MLP neurons of a small language model. Each row is named by its layer, matrix (gate and up: input weights) and neuron, and shows model dimensions 128-255. Each number is 128 + 32 x the weight over its row's rms, rounded and kept within 0 to 255. A neuron's up and down rows have the sign that makes its largest values positive.
Before each neuron's rows, "fires on" lists the tokens most often at its 100 highest values on Wikipedia text that the model never trained on. A number after a token or word is its count.

fires on: "ar" 17, ":" 15, " not" 9, " to" 9, " from" 8, "=" 7
L3.gate397 [106 123 158 155  72 159 120 102 134 146 151  97 172 114 119 100 124 115 133  98 114  88  97 104 161 184 202 102 113 154 156 114 137  88 154 107 143  78 131  89 143 155 148 133 182 151  88 167 109 109 116 119 108 134 137 109 122 106 161 178 139 161  73 204  83  68 155 158 112 100 193 132 171 100 142 134 160 194 100 159 126 153 112 126 119 154 147 135 143 131 104 117 178 114 159  80 108 172  94 133 137 136 164 125  65 142 150 146 135 108 128 120 144 136 113 138 109 196  87 115  73 121 136 146 133 168 117 114]
L3.up397 [153 132  78 122 147 128 146  80 127 139 111 118 166 171 148  76 117 149 131 103 126  70 102 135 143 147 189 147 141  95 115 150 131 121 185 138 117 111 105 149 138 142 185 115 103 137 128 190 120 138 120 145 125 147 133 105 118 130 118 169 150 153  75  86  94 157 117  64 137 114 160 176 130 120  94 134  81 146 114 103 154 149 141 110 109  92 125  88 148 145 165 127 110 123 110 154 103 155 184 122 113 169  88 167  80  78  98 146 122 140 129  80 160 113  81  93 115 162 110 161 114 161 211 159 118  95  92 192]

fires on: ":" 40, "," 29, " " 18, "\n" 6, "}" 4
L3.gate358 [148  76 180 117 140 133 106 149 185 150  47 139 133 160 107 109 126 147 155 162 129 146  98 158 102 141 113  93 172 161 118 157  71  74 117 133 125 132 149 174 137 110 137  90 137 155 157  84  78 126 126 147 169 119 109 159 140 157 136 192 121 129 126 175 142 179 148 125 136 145 113 188 151 149 164 121 102 123  89 113 176 101 105  91  84 169  67 163 172  79  99 137 164 109  87 220 144 131 106 199 152 183 109 132 118 185 141  92  94 105  90 123 138  79 127  77 107 123 163 104 107 132 107  91 120 103 160 155]
L3.up358 [157 132 224 132 146 109 102 162 122 121 113 141 148 106 170 122 182 100 106 133 203 158 139 142 154 172 112 111 157 125 138 121  75 119 103 135 121 127 110 109 157 158 169 103 136 115 123  95 124 110  53 141 155  92 124 177 133 138 132 154 155 140  91 170 175 122 122 120 155 161  63 174 137  93  99 166 105 155  93 149  95 122  99 129 108  76 120 147 181 104 138  85 123 131  84 150  74 101 147 112 150  90 163 156 146 133 170  96 127 122 102 126 190  86 140 123 104 117 176  90 114 131 136 146  98 148 143 159]

fires on: " and" 44, "–" 27, " of" 8, " \"" 5, "ol" 4
L3.gate682 [119  82 123 102 132 102 119 141  61 136 134  79 113 105 123  77 121 111 131 145 152  89 132 167  73  99 110 175 129  81 157 157 182 127  88 162 115  65 169 146 173  87 181 127 107 170 108 102 102 157  94 121 127 167 106 116 161 135 114  97 140 127 116 113 103 136 166 101 108  88 159 121 109 180 109 129 167 120  83 131 113  92  97 112 162 159 140 168 107 146 100 146 170  71 137  64 154 127 153  50 143 183 217 113 177  89 151 169 173 142 159 140 103 115  89 105 181 145 139 140 112  58 177 115 117 124 111 150]
L3.up682 [122 151 125 173 127 148 102 177 121 142 142 189 143 103 148 123 135 135  44  60  84 191 116 115 114 100 127 152 141 166 137 123 145 154 125 116 118  99 183 123 156 118 157 176 182 161  83  95 179  89 122 113 137  80 136 175 146 131 121  83 106 165 163 171 108 127 179 169 143 190 114  63 116 115 167  87  90 121  88 141 181 134  76 110 121 148 152 166 114 131 105 118  77 159  87 105 113 119 146 121 130 125 140 109 140 178 125 110 165 132 150  54 141  71 172 117  98 157 212 138 119 113 172 157 143  79 130  60]

fires on: " and" 56, "," 35, " or" 4
L3.gate868 [160 126 121 102 182 122 113 147  71 207 176  77 102 129 139 207 124 141 135 127 135 162  95 165 167  99 113 143 112  58 129 108 145 111 147 159  92 110 153 137 178 124 120  87 111 176 118 128 134 140 131 148 120 141 143 107 139 113 148 150 164 146 116 152 133 108 138  79 149 156  88 206 124 124 149 183 147  95 112 117 136 147  76 163 152 178  97 110 123  79 119 146 119 112 100 132 151 133 146 157 109 133 208 114 196 199 140  75 112 116  96 148 140  95 158 138 129  99 135  94 101 155 163 131 111  74 111  79]
L3.up868 [114 159 113  99 114 139  70 141 133 140 126 143  88 170 139 161 123 122 158 140  73 111 127 126 171 128 138 124  79 100  57 147 101 120 114 164 114  94 142 100 169 102 144 133 103 170 134 117 102 157 122  80 126 144 107 119 174  96 118 145 120 106  81 143 116  82 103  84 121 139 151  76 105  98 134 128 163 175 147 123 136  91 129 126  88  88 105 131 126 119  62 161 109  94  74  80 109 149 106 142 126 135 151 119  98 105 155 114 149 161  85 148 161 121 168 102 133 141 157  72 126  87 115 126 125 112 157 164]

fires on: "%" 41, "|" 21, ":" 12, " |" 8, "″N" 6, "=" 4
L3.gate211 [141  91 136 118 149 146 138 146 121 165 128 169 146 119  83 111 124 103 196 173 117 105 177 122 125 122 143 124  95 143 155 131 120 127 145 126 114 147 174 127 175  92 115  65 151 143 143 109 113 138 101 160 118 162  96 106  72 156 132 150 117 149 166  73 105 125  88 175 135 102 152 124 150 176 124 181 109  95 177 134 106 168  99  99 131 180 176 152 165 126 170 123 156 133  82 175  78 177  94 136 146 119  60  59 110 132 191  85 130 127 103 138 177 110 118  76 104 134 148  76 110 166 170 122 145 155 120 151]
L3.up211 [120 156 146 152 130 120 128 185 133 156 131 159  93 196 108 137  79  91  98 139 144 131 116 106 168 152 106 116 161 155  88  81 135 137 127 127 124 139 144 154  89  75  67 124 157  64 150 142 151  95 137 139 117 153 128 106 163 129 172 126 142 178  62  93  98 159 131 121 142  97  77 101 182 138 130 120 114  34 120  95 155 128 126  79  76  98 108 125 109 117 245 145 109 104  68 188 164 138 118 141 183 157  34 184 123  94  93 125 143 135 166  88 129 114 129  80 122 151 143 157 184 143 171 151 135 198 115 157]

fires on: "," 74, " a" 13, " an" 5
L3.gate633 [129 113 123 167  73 130 120 122 153 143 123 180 154  83 132 122 112  78  84  72 137  92 164 158 125 143 104 154 129 183 160 129  76 129 157  81 134 114  97 147  99 109 144 190 104  94 101 113  88 113 110  78 179 148 143 128 133 102 108 180 127 126 147 108 163  85  89 133 127 164 158 118 118 122 100 106 151 134 153 126 170 137  87 109 137 124 128 129 157 131 108 137 180 162 132 103 159 117 119  66  96  90 110 138 152 114  89  94 158 162 168 156  96 202 122 118 100 154 159 107 104 146 111 160 161 181 187  89]
L3.up633 [ 96 148 113 164 136 161 116  64 132 210 164 165 142  82  90 147 160 123  92 106 144  94 128 101  87 113 133 106 159 101 113 128 151 120 121 104 113 103  89 123 139  88 168 158 177 138  72  96 120 119 148 175 150 161 125 170 158 102  73 184 176 145 173 120 143  95 121 151 171 111 118 123 152 158  92 126 134 191 119 108 136 133  68  92 178 148 140  92 127 127 111 178 104 141 102  90 124 129  84 179 153 111 132 117 146 166 127 111 132 133 180 131 165 128 115 102  91 129 190  47 112 117 110 178 159 123 236 103]

fires on: " the" 24, " a" 12, " o" 11, " an" 6, "." 5
L3.gate365 [173 114  85 154 128 191 135  96 125 144 148 181 101 115 152  78 130 107 120  79  72  90 102 125 150 138 127 158 133 177 104 148  93 160 164 108 111 134 146  57  77 172 168 128 108 103 168  79 107 124 124 103 140 123 205 151 123 111 138 168 135 137  46 107 149 141  96 167 165  82 138 113 106 108 129 164 110 147 162 145 136 142 101  42 137 150 118 119 170 129 115 146 106 138  42 118  79 126  99 103 136 113 170 143 133 157 122 168 167 129 108 169  93 112 116 163 169 145 104 145 127 144 122 183 203 144  90 118]
L3.up365 [123 100 106 165  96 115 146 113 148 147 116 149 112  87 142 103 150  77 156 148 107 120 112 125 138  50 113 138 147 114 112  78 139 115 114  89 108  74  74 108 160  93 192 141 144 164 126 106 125 148  86 171 141  81 155 101  76 124 162 108 148 149 121 154 158 111  96  58 116 147 132 105 125  76  69 118 114 148 177 238  93 155 155  79 141 111 103  46 196 165 114 137 156 161 126 103  64 105 170 129 168 109 160 134 137 122 142 172 118 163 101 145 165 137 115 185 149  92 147 146  80  88 173 144 121 117 102 141]

fires on: " (" 34, ":" 8, " |" 8, "v" 7, "ip" 7, "):" 4
L3.gate312 [140  90 214  52 137  48 124 147 112 134 146 153 143 187 156 178 121 130 133 148 119 117  93 116 149  71  82 115 162 125 149 144 155 151 155  81 150 115 121 173  97 150 187 104 121 189 168 148  95  92 138 168 124 179 116 172 151 131  68 101 166 137 177 161 130 124 151 123 182 167 145 172  91 169 130 141 105 110 162 153 152 130 130 126 109  95 136 111  94 135 191 111 175 129 111  73 103 143  99 134 100 143 141 113 153 135 109 161 177 107 115  84 183 132  95 111 123 141  96 137  98  89 105 106 102  93 131 168]
L3.up312 [169 137 160 133  94 167 188 129 149 176 134 135 126 104  87  49  82  84  84 142 109 174 136 118 105 193 117 108 125 135 110 110 130 161 117 121 132 105 117 113 116 145 117 124 138 119 144 230 159 110 131 151 141 112  61  93  82 120 121 129  91 136 184 107  83 142 117 137 125  64 109 125  91 129 157 163 146  90 151  43 129 148 137  87 151 172 124 141  76  91 103 105 106 132 124  86 139 160 102 113 150  76 150 149  92 175  82 193 120  67  67 146 125 118 102 111  80  79  85 129  95 173 120 127 155 140 129 168]

fires on: " |" 61, " " 17, " —" 7, " |\n" 6, "." 4
L3.gate56 [125 142 159 163 161  77 190 114 161 153 110 134 113 175  90 191 131  87 217  83 155 126 112 141 104 136 165 144 108 141 103 137 127 162 162 124  36 132 131  98 131 148 101 147 193 171 136  93 114 109  94  54  95 159  89 121 174 168 146 119 139  95 122 141 142 106 153 162 108 154  93 159 128 137 154 134 103 192  80 184  84 155  94 113 124 122 121  85 121  87  78  69 137 128  97 183 181  82 105 155 101 137 198 129 176 131  88 161 155 150 117 129 143 106  22 104 134 115  87 184 133 131 117 146 115  75 103 138]
L3.up56 [148 152 136 157 149 127 131  61  87 150 139 111 126 121 131  85 117 116 161  85 110 125 111 164 112 158 107 166  95 102 129  96 128 120 163 113  78 153 175 131 124 167 159 163 156  84 117 156 165 132  77  96 120 179 138 112 195 101 142  94 184 140 166 163  81  96 139 190 123 131 128 122 120 117 150 183 186 146 154  81 129 120  59 116  41 110 122  99 114 131 100 131 162 121  85 151 146 154  89 208 121  85 143 143 130  95 127 146 123 127 124  86 155 113 125 111 119 144 179  72  86 123 141 126 122 144 117 162]

fires on: " |" 39, "," 26, " " 10, ":" 8, "=" 7
L3.gate768 [151 127 100 109 139 129 144 144 111 109 128 185 107 147 105  87 160 146  77 120 140 163 123 105  82 103 109  95  58  85 127 168  94 137 182 152 109 139 134  34 128  66 136 115 134 127 155 144  84  64  98 112 158 108 130 181 143 143 143 179 136 113 143 169 111 102 108  61  59  89  92  66  98 123 154 155 115 133 142 144 160  92 102 127  91  76 152  68 154 103 137 147 161 111  85 114 141 124 158  67 125 137 113 183 161 108 124 137  86 133 212 131 140  99  88 109 159  54 145 133 108 175 143 161 121 137  80 100]
L3.up768 [165 107  91 146 142 138 176  78 108 131 152  85  92 156  94 126 111  69 111 119 130 135  61 112  94 123 187 183 106 110 141 175 112 148 186  99 163 145 150 135 143 125 165 133 141 140 167 180  91  75  82  92 186 130 105 163 175 163 137 165 121  87 193 136  87  74 189 141 147 154 109 167 147 117 152 137 152 182 139 117 125 107 124 160 106 133 108 142 128 104  67 115 164 124  64 177  99  85  72 111 124 137 114 143 116 132 187 139 131 111 183 107 115  92 121  98 172 106 163 148 142 154 162 164 142 126  71 127]

fires on: " |" 26, " and" 14, "-" 9, "atter" 7, "+" 6
L3.gate512 [121 145 138  67 131 122 140  88 148 173 139 143 137 114 146 119 162 141 117 187  96  44 129 136 135 180 206 145 109 140 147 158 154 110 122 173 191 152 130 102 110  70 168 175 129 145 116 151 182 144  89 106  83 148 131 123 126 106 116  96  75 128 145 110 108 161 137 100 139 137 104 114 136  71  94 115  69 150 104 132 151 140 150 131 150 111 162 135 152 133  53 195 145 137 158 157 133 123  89  39 128 129 161 148 184 174 138 176 167  96 183  93 147 154 144 130 156 158 203 152 136 123 132  84 130 114 124 139]
L3.up512 [162 128  94 104 154 147 128 138 104 169 109 121 123  93 101 163 105 164  87 100 119  76 145 134 105 143 148 113 127 102 166 111 119 139 146  98 177 144 130  66 126  77 136 115 161 124 183 118 106 168 137  86  66 128 140 157 181 111 140 152 154 106  91 106 139 153  98 123 105 111 131  96 125 120 117 137  96  83 148 147 177 117 143  71  52 172 128  80  94  95  86 135  87 149 184 150 179 134 162  72 152  97 146  96  85 113 146 100 141 107 141  93 131 101 147 133  96 134 124 159 142 102  80 100 187 135  97 113]

fires on: " in" 29, " by" 11, " to" 9, " from" 8, "Source" 7
L3.gate727 [100 166 125 157  92 106 114 159 126 211 149 121 144 129 152 164  82 119 166  81 133 134  86  85 107  82  65 104 165  94 172 159 137 118 117 110 139 165 108 133 112 111 155 159  95 145  41 153 153 145 123  62 103 111 166  84  91 167 124 104 154 125  92 148 147  87 116  74 179 127 179 165  87 134 100  82 122  73 119 111 136 149  94 104  97 139 151 131  33 157 129  81 186 119 175 127 102 133 163 152 131 122 109 125 190 137 143 165 123 125 173 137 126 128 120 132 146  88  74 147  79 135 128 180 178 124 175 167]
L3.up727 [112 167 120 167 123 144  88 121 159 114 106 109 140 154 160 146 110  56 138 108 137 104 125  49 161 141  70 149 182 125 155 162 118 168 118 176  97 116 176 146 114 132 156 124 159 113 122 148 186 164 143 137 204 123 137 145 130 119 163 160 146 123 101 120 137 152 134 176 116  89 169 180  84  72 132 127  73 125  98 137 155 103 159  97 134 128  71 145 129 141  94 191 184 119 140 103 111 150 178  78 134 125 154 209 158 125 159 112 164 150 131  79 147  95  38 127  91  97  89 159 119 139 160 137 151 113 108 112]

fires on: " and" 46, ":" 23, "\n" 5
L3.gate456 [119 139  70 130 145  91 152 137 108 146 148 148 130 176 150 113  80  68 124 159 139  58 116  98 145 171 114 112 132 102 159 146 155 100 154 161 142 139 126 133  74 163 164  93  94 134  95  72 131 141 128 145 115 154 122 159 167 197 136  77 133 146 113 134  92 114 132 107 139 134 103 129 151 114 157 155 163 109 161  90  88 113 136 113 120 142 113 178 161 157 157 158  86 105 132  93 150 111  84 133 160 116 138  93 110 135 192 105 138 117 135 124 140  79 140  87 148 141 202 117 131 138 180 182  86 120 125 102]
L3.up456 [212  96 127  51  88 147 133 124 132 107  94 124  43 208 115 117  98 107 106 149  52 146  91  92 145 172 120 141 158 141  88 156 140 161  76 157 120 157 162  94 128 142  92 118  78 115 143 124 112 136  86  95 119 169  83 124 147 123 130 135 147  97  78 105  81 156 157 121 149 105 126 130 158 201 106 126 114 103 119 158 165 138 176 157 121  96 140 124 199  78  47 123  83 136 121 109 197  96 125  87 173  99 196 108  73 104 147 156 103 160 148 145 153 174 173 175 125 177 167 159  80 123 137 139 128 102 148 146]

fires on: "," 42, ")" 24, "6" 7, " only" 4, ")," 4
L3.gate2 [200 172 109 118 175 105 107 119 174  98 130 110  78  98 152 216 103  93  98 170 121 111 178  91 157 128  96  86 104  54 180 141  98 124 198 144 127  94 147 114 129 121 158 158  90 119 146 141  94  97 157 135 161 158 143 148 130 154 121 137 188 130 133 110 126 105  88 160 138  85  65  96 111 162 110 175 172  20 128 107 101 144 111 110 168 136 111 111  93 118 153 210 140  89 118 125 124 113  97 123 135 160 122 206 151 132 105  80  88 142 114 158  96 174 144 163 104 137 166  90  96 137 125 117 163 124 141 115]
L3.up2 [163 139  85  96 151 126  99 132  88 126 138  93 173 183 141 138 119  95 108 226  94 104 142 240 111 158 163 150 104 103 160 155 118 134 177 148 182 164 157 177 173 122 119 131 137 127 157 119 116 110 117 146 126 168  85 172  93  67 126 167 151 199  81 143  69 142 113  92 162 129 177 111 110 202 121 189  99 131 111 139 122 108  74 136  92 133 111 163 189 169 106 169  85 161  99 133  51  80 121 122 172 124  76 162 165 133 173  83 110 109 107 142 107 107 125 139  62 190 129 108 134 102 169 145 129  76 118 115]

fires on: " and" 54, " or" 12, "in" 6, " |" 6, " to" 5
L3.gate835 [ 60  98 161 136 130 165 133  87 154 120 153 109 179 187 164 118 160 160 139 140 131 115  94  66 129 127 142  76  90 139 211 149 123 156 107 127 120 137 103  86  93 142 208 205 131 173 111 136 138 161 110 167  86 119 115 102 145 175 133  75  96  66 136 131 103 166 141 144 178 153  96 178 175 149 169 116 123 113 102 118 147 124  98 171 195 122 162 175 192 171  98 173 125 111 141 104 135 166 120  88 133 153 130 165 125 149  57 134 120 150  92  74 149 143 177  92 108 189 169 162 102 139  87 141 186 132 128 116]
L3.up835 [152 145  82 131 117 119 110 136 172 150 139 140 134 134 131 154 133 140 118 195  76 138 112  92 157 122  82  64 186 130 186 104  88  53  96 148 140  67 118 111  72 116 138 107 130 147 144  75 125 114 153  76 152  92 172 145 187 140 123 108 193 110 170  95 136 159 123  92 136 140 104 156 103  78  89  87 139 186  94  67  61  78 175 125 100 160 132 142 188 181  95  84 106  92  52 106  95 117 102 127 157  45 177  47  37 102  77 140  79 132 132 112 113  73 130 128 134 217 121 117 114 169 107 110 144 108  68 129]

fires on: " and" 20, " which" 11, " or" 9, " by" 8, " Lake" 5, "oms" 5
L3.gate787 [168 134 170  99 129 161 174 148  94 182  66  90 123 103 165 102 157 128 187 144 138 156 142 106 136 129  77 108  75 123 190  80 152 177 119 104 128 183 127 166 120 138 159 102 164 170 122 136 154 183 136 160 201  96 148 120 125 107 138 125 132 142 115 136 124 172 122  97 220 146 135 108 188  76 127  84 112 152 147  78 185 129 119 180 153  87 160 148 127 154 149 165 164 144 134 100 115 143 160 124  84  74 193 109  96 144 122 113  96 133 138 127 199 103 143 145 137 122  77 138  68 177  85 124 137 156  98 120]
L3.up787 [111  94 144  67 169 102 180  95 179 152 117  95 125 153 145 130 109 119 128  97 111 133 109  87 153 115  74 113 124 117 114  88 158 148 121 152 118 147 121 124  92  93 135 129 136 181 137 193 173 157 147 132 108 132 142  88 156 177 140 157  96 116  95 141 148 150 144  70 128 137 182 171 102 153 150  99 101 135 127  89 142 159 136 165 141  54 122 179 221 146 132 141 102 114 153 122 161 126 135  69 124 117 115 128 138 181  98  99  70 181 185 107 107 102 167 112 140 115  92 103  93 122 157  89 114  62 112 157]

fires on: " as" 13, " during" 12, " with" 11, " in" 10, " of" 9, " where" 4
L3.gate46 [162 146 136 116 147 102 123 116 170 209 149  86 143 106 188 168 141 130 165 150 167 160 149 128 107 136 103 148 170 180 129  51 101 186 122  72 154 110 124  84  59 141 131  91 139  96 102 135 154 159 151 145 119 112 182 194 155  94 144 187 136 152 127 114 146 154 129 107 140 180 145 129  94  89 101 130 101 157 122 104  91 154 140 137 107  88 134  65 148  96  67 108 127 175 159  92 158 129 116 125 119 170 122 152  99  62 132 168 127  62  48  92 117  94 101 116 145 110 116 145 101  85 121 138 109 123 179 129]
L3.up46 [100 181 115 116 143 138 138  59 170  91 117 120  54 106  76 137 100 119 149 111  84 197 132  88 116 113 115 105 107 127 121 144 110 128 152  87 111 117 126  96  85 157  87 121 120 195 154 107 159 103 180 148 129 106 132 132 139 104 103 179 118 114 107 123 113 116 106 101  63 116 105 155  82 131 152 100 132 148 142  42 129 107  93 133 162 122  88 112 153  91  89 124  87 157 121  83 175 162 105 126 155  99  92 142 127 150 115 170 104 119 171 137 152 156 125 151 142 134  97 152  89  74 100  79  87 127 149 160]

fires on: " |" 33, " " 30, ";" 17, " (" 11, " /" 9
L3.gate662 [146 123 129  96 116  94 130 125 139 139  64 108 151 134 150 107  98 170 137 137 181 159  81 124 164 149 174 115 118  93 176 104 180 174 124 135 190 166 121 171 122 105 171 129 104 105 133  91 131 147  95  70 110 133 133 125 109 116 193 102 161 179 107  74 155 116 179 119 141 145 156 152 159 139 140 135 159 116 137 149 149 139 150  56 135 127  92 137 118 140 140 132 141 104 136  89 117 166  69 147 124  96 148  84 171 135 117  91  85  82 187  97 133 118  98 128  77 145 126 130 152 126 206  87  80 146 127 140]
L3.up662 [142 122 129 144 124  78 170 119 103 132 119 173 189 178 135  89 144  80  96 129 115 118 160 123 126 144 165 136 131 145 103 141 198 126 138 112 153 135 116  88  76 157 182 155 104 131 147  70 140  91 157 191  47 138 156 101  47 156 113  79 171  79 139 109 110 138 185 133 113 130 165 126 199 139 112 139 166 109 147 146 187 119 128  97 150 190 101  66 116  70 147  96 123  84 160  87  48 198 105 122 131 167 162 139 165 120 125 100 160  55 157 160  83  62  65 149 129 126 140 125 133 148  86 136 173 104  98 130]

fires on: " to" 31, " not" 18, " much" 9, "p" 6, "am" 5
L3.gate206 [121  94 112  96  80 108 181 136 160 124 237 106 184 130 109 137 153 123 161 131 102 149 124  93 150 135  92 113  53 198 126 159 102 125 187 140 107  95 116  98 177 126 136 152 118 202 116 151 187 153 177 134 160 152  77 130 190 163 157 142 102 146 155 146  56 165 102 131 157 132 142 156 142 128 101 155 100 149 122 135 134 173 159 134 168 117 167 147 137 151 150 153 128 104 120 141 149 206 177 136 126  69 150 169  83  88 107 131 111 104 125 139  59 194 178 170 122 138 112 179  55 171 130 113 145 162 141  69]
L3.up206 [105 133  96 124 133  99 157 153  97  97  58 134 156 132 147 111  85 108 105 145 171 104 195 126 190 126  97 123 145 184 175 145  96  44 117 103 103  80 117 153 169  74 162 103  99 114 139 106  79 104 135 101 118 162 113 126 148 152 132  92 142 111 153 129 109  62 129 105  97  74 107 151 117 210 119 142 149 149 179 132 187 187 150 131 124 139 158 151 152 172 100 152 171 163 115 155 116 156 178 145 145  64 117 131  81  58  59 141 148 111  83 122 112 156 199 121  96 116 102 115 111 108 127 104 109 115 141 127]

fires on: " of" 24, "ing" 13, " by" 7, "ating" 4, " adapted" 4
L3.gate370 [ 94 157 144  96 134  92 128 123  99 135  94 140 136 101 131 142 110  86 211  82 186 180 142 149 185 126 172 133 154  98  80 123 129 174 135 129 142 151  80 137 135 125 172 132 125 137 129 118 156 111  95  97 112 138 219 116 124 143 105 135 122  67  63 131 151  74 104 135 206 140 139 157  87 124 137 125 121  97 180 148 142 138 117  63 102  95  97 125  70 124 151 133 114 181 108 144 142 145  83 117 125 158 106 157  90 134 100 142 138 124 148  72 110 115 161 143  98  88 136 184  81 104 184 171 172  73 117 145]
L3.up370 [116 162 158 124 149 156 104 121 121 151 105 125 132 171 111 113  40 139 143 123 133 140  98  88 132 109 156 136 126  92 121  91  95 120 126 108 182 139 104 112 123 115 153 115 121 134 125 123 184  99 112 133 175 111 134 143 119 148 142 123  84  76 176 120  63  89 140 158 188 110 159  55 144 108 173  85 131 145 169 151 115 140 115 108 163 114 134 109 137 196 156 125  94 155 118  82  58 138 131 173  90 157  74 108  76 148 134 154 159 130 184 139 119 150 133 225 130 125 118 201 175 128 141 174 141 103 131 122]

fires on: "." 58, ")." 25, "\"." 4
L3.gate78 [126 147 159  88 155 151 142 120  59 130 106 113 143 140  99 150 152 119 122  84 157  86 117 180 149 132 134 138  97  66 174 105 136  89 122 173 124 154 181 136  99 104 140 135 145 150 147 129 170 116  81  60 114 180 117  77  67 127 144 151  77  69  91  61 122 101 163 150 103 141 112  99  87 104  97 136 155 158 110 131 125 117 138 126 131 135 151 193 166 154 129 177 135 136 121 119 156 151  83 138 166  78 136 134 118 210 105 130 176 163 174 111 117 145 110 109 146 166 142 118 181 165  96 175 150 158 114  85]
L3.up78 [ 89 131 110 118 170 164 124 103 134 156 134  70 161 128  99 138 142 159  78  89 105  79 126 210 140 108 144 191  80 134 127 141  94 109 114 161 118  77 184 101 122 159 100  97 113 138 119 134 125  84 103  36 129 136  68 108 107 146 131  99 105 161 111  64 158  67 100 116 150 133 118 110 120 120  88 124 123 110 100 144 126 143 122 108 138 159 137 155 137 120  93  77 161  91 130 167 169 126 192 133 159 139  70 118 104 172 132 122 168 121 105  80 105 135 177 158 166 224 104  93 150 131 176 169 155 124  96  75]

fires on: " of" 22, " as" 11, " elected" 11, "ing" 9, "ising" 4, " appointed" 4
L3.gate350 [ 97 191 144 123 145 160 115 157 123 125 156 110 153 156 117  68 153 120 150  97 139 156 162 155 137 143 186 101 109  90 107  97 102 176 183 115 116 126 155 113 121 131 144 110 130 162 114  74 157  62 142 157 155 143 119 143 179 146 102 130  71 110 106  92 175 162  93  65  87 122 116 138 108  49 175 157 116  70 113 172 117  86 133  60 100 107 150 132 162 144 152 126 138 158 127 126 121 126 139 167 133  98  87  95 128 111 152 144  96 105 154 128 148  92  81  98 131  92  80 128 112  87 144 140 177 124 177 142]
L3.up350 [118  60 151 159 135 182 109  91 130 128  64  88 131 123  59  71  89 126  83 106 119 148 161  80  82 129  99 126 110 105  93 135 101 132 152 135 164 106 103 105 144 162 115 121  95 132 140 127  98 147 146 184 104 128 154 177 109 141 126 118  87 118 145 116 135 177 144 117 103 150 124 166  92  99 169 152 117  97 128 140  88 145 113 132 102 140 163  82  85 146  87 137  92 161  89  78 154  86 143 164 173 185 105 124 101 174 104 165 105 173 144  70 143 171 134 115 103 109 139 142 148  78 148 119  87 136 201 160]

fires on: " (" 35, "\n\n" 19, ")" 15, ")\n\n" 10, "," 8, ";" 7
L3.gate889 [193 184 107 107  85 108 145 131 123 168 189 103 100 151 122 177 158 138  79 137 119 180 149 101  99 150 167 137 119  81 142 108 157 145 111 142 120 107 137 155 174 164 148  81 151 150  75 118  61 116 143 148 169 143 123 107  96 131 126 147  96 158 117 134 169  75 105 199  92  74  78 147 170 131 186  91  96 111 128 117 142  83  91 197  84 147 160 123 113 115  66 155 141 202 162  87 192  90 122 101 146 164 198  90 112 132  66 118  98  97  76 128 149 109 178  58 121 155 140  72  64  80  92  73 106  82 163 123]
L3.up889 [193 111 139 131 134 118 162 126 145 124 181 127 138 114 176 193 130 102  94 156 149 164 144 109 140 114 176 152 150  90  96 133 177 123 113 114 127  89 150 132 148 145 120 131 141  86  74  48 103  95 133 130 186 131 151 119  76 128  82 187 153 177 107 167  91  77 173 130 138  86 179 145 129 174 164 121  86  87 154 137 136 138  71 160  89 136 139 127 103  75  24 159 168 149  95 129 113 129 113  71 122 124 107 138 127 139 123 152  84 157 134 140 137 126 161 108 139 151 146 109 126 130 148  84 106 127 137 187]

fires on: ":" 49, " " 15, "0" 8, " of" 5
L3.gate396 [123  73 117  85  79 159 127 188 129 161 101  82  48 187 114 103 142 115 117 145 105 136 145 157 115 145 124  47 159 123 105  82  76 118 158 119 135 101 181 131  99 116 126 167 123  79 117 110 168 131 161 153 230 142 121 190 153 114  74 178 105 137 143 123 146 178 160 112 125 145 116 152 121 140 141 150 133 166  32 124 119 138  90 164 142 145  65 137 102  73  81 120  84  90 114 161  58 133  85 108  84  91  99 152 126 159 130  95 118 112 126 114 139 136 142 108 161 142 138  89 210 118 167 159  81 133 120  80]
L3.up396 [149 117 105 128 123 168 101 113 118 114  87 133 123 124 150 192 138 164  88 130 125 174 122 125  95 187 163 133 113  95 131 135  84  98 177 149 140 169 135 129 164 139 116 130  94 124 159 176 143 132 158 132 179 126 164 134 139 152 104 183 132 155  77 127  71 132 163 128  83 102 140 127 129 121 153 111 125 138 119 160  76 148 140 162  48 156  82 137 139 191 106 125 108 136  79  91  67  85 109 226  87 135 126 133 135 143 185 101 155 115  86 123 159  96 107 126 163 173 119 146 133 139 142  95 132 179 115  63]

fires on: " –" 33, " to" 26, "-" 12, "–" 10, ";" 7, " and" 4
L3.gate152 [148 116 118 146  91  74 129  65 108 108 119 145 146  78 120 142 146 154 162 148  95 168  71 127 126 165 163  91 124 173 126 110 110  84 110 117 138 118  90 203  92  87 132 133 127 118  95 110 113 115 157 164  85 166  82 136 125 167 124  84 143 144 189 149 118 152 131 124 141 184 149 199 160 118 130 140 128 138 129  92  73  69 156 141 224  66 117 141 138 169 164  71 139 139 107 121 132 145 107 132 145 113 140 112 147 135 121 115 102 145 117 164 100 168 128 166 189  99 105 130 115 183  91 113  90 106 172 114]
L3.up152 [170 133 113 114 143  63 182 135 179 111 161  83  68 101 146 143 134 143 152 120 108  73 152 139 166  93 124  85 113 150  86 166 151  97 153 135 158  96 107 131  95 139 110 122 143 123  98 133 111  71  90 152 122 135 111 153 148 130  63  98 155 132 138 166 106 165 131 101 164 105 182 155  98 133 140 160 118 177 105  96  46  96 153 133 160 129 160 115  80 141 136 100 172 111 170 159 150 128 144  84 137 120 149  65 127 103  92 162  83 134  40  72  80 113 106  90 152 144 106 129 129 113 193  88 104  87  68 168]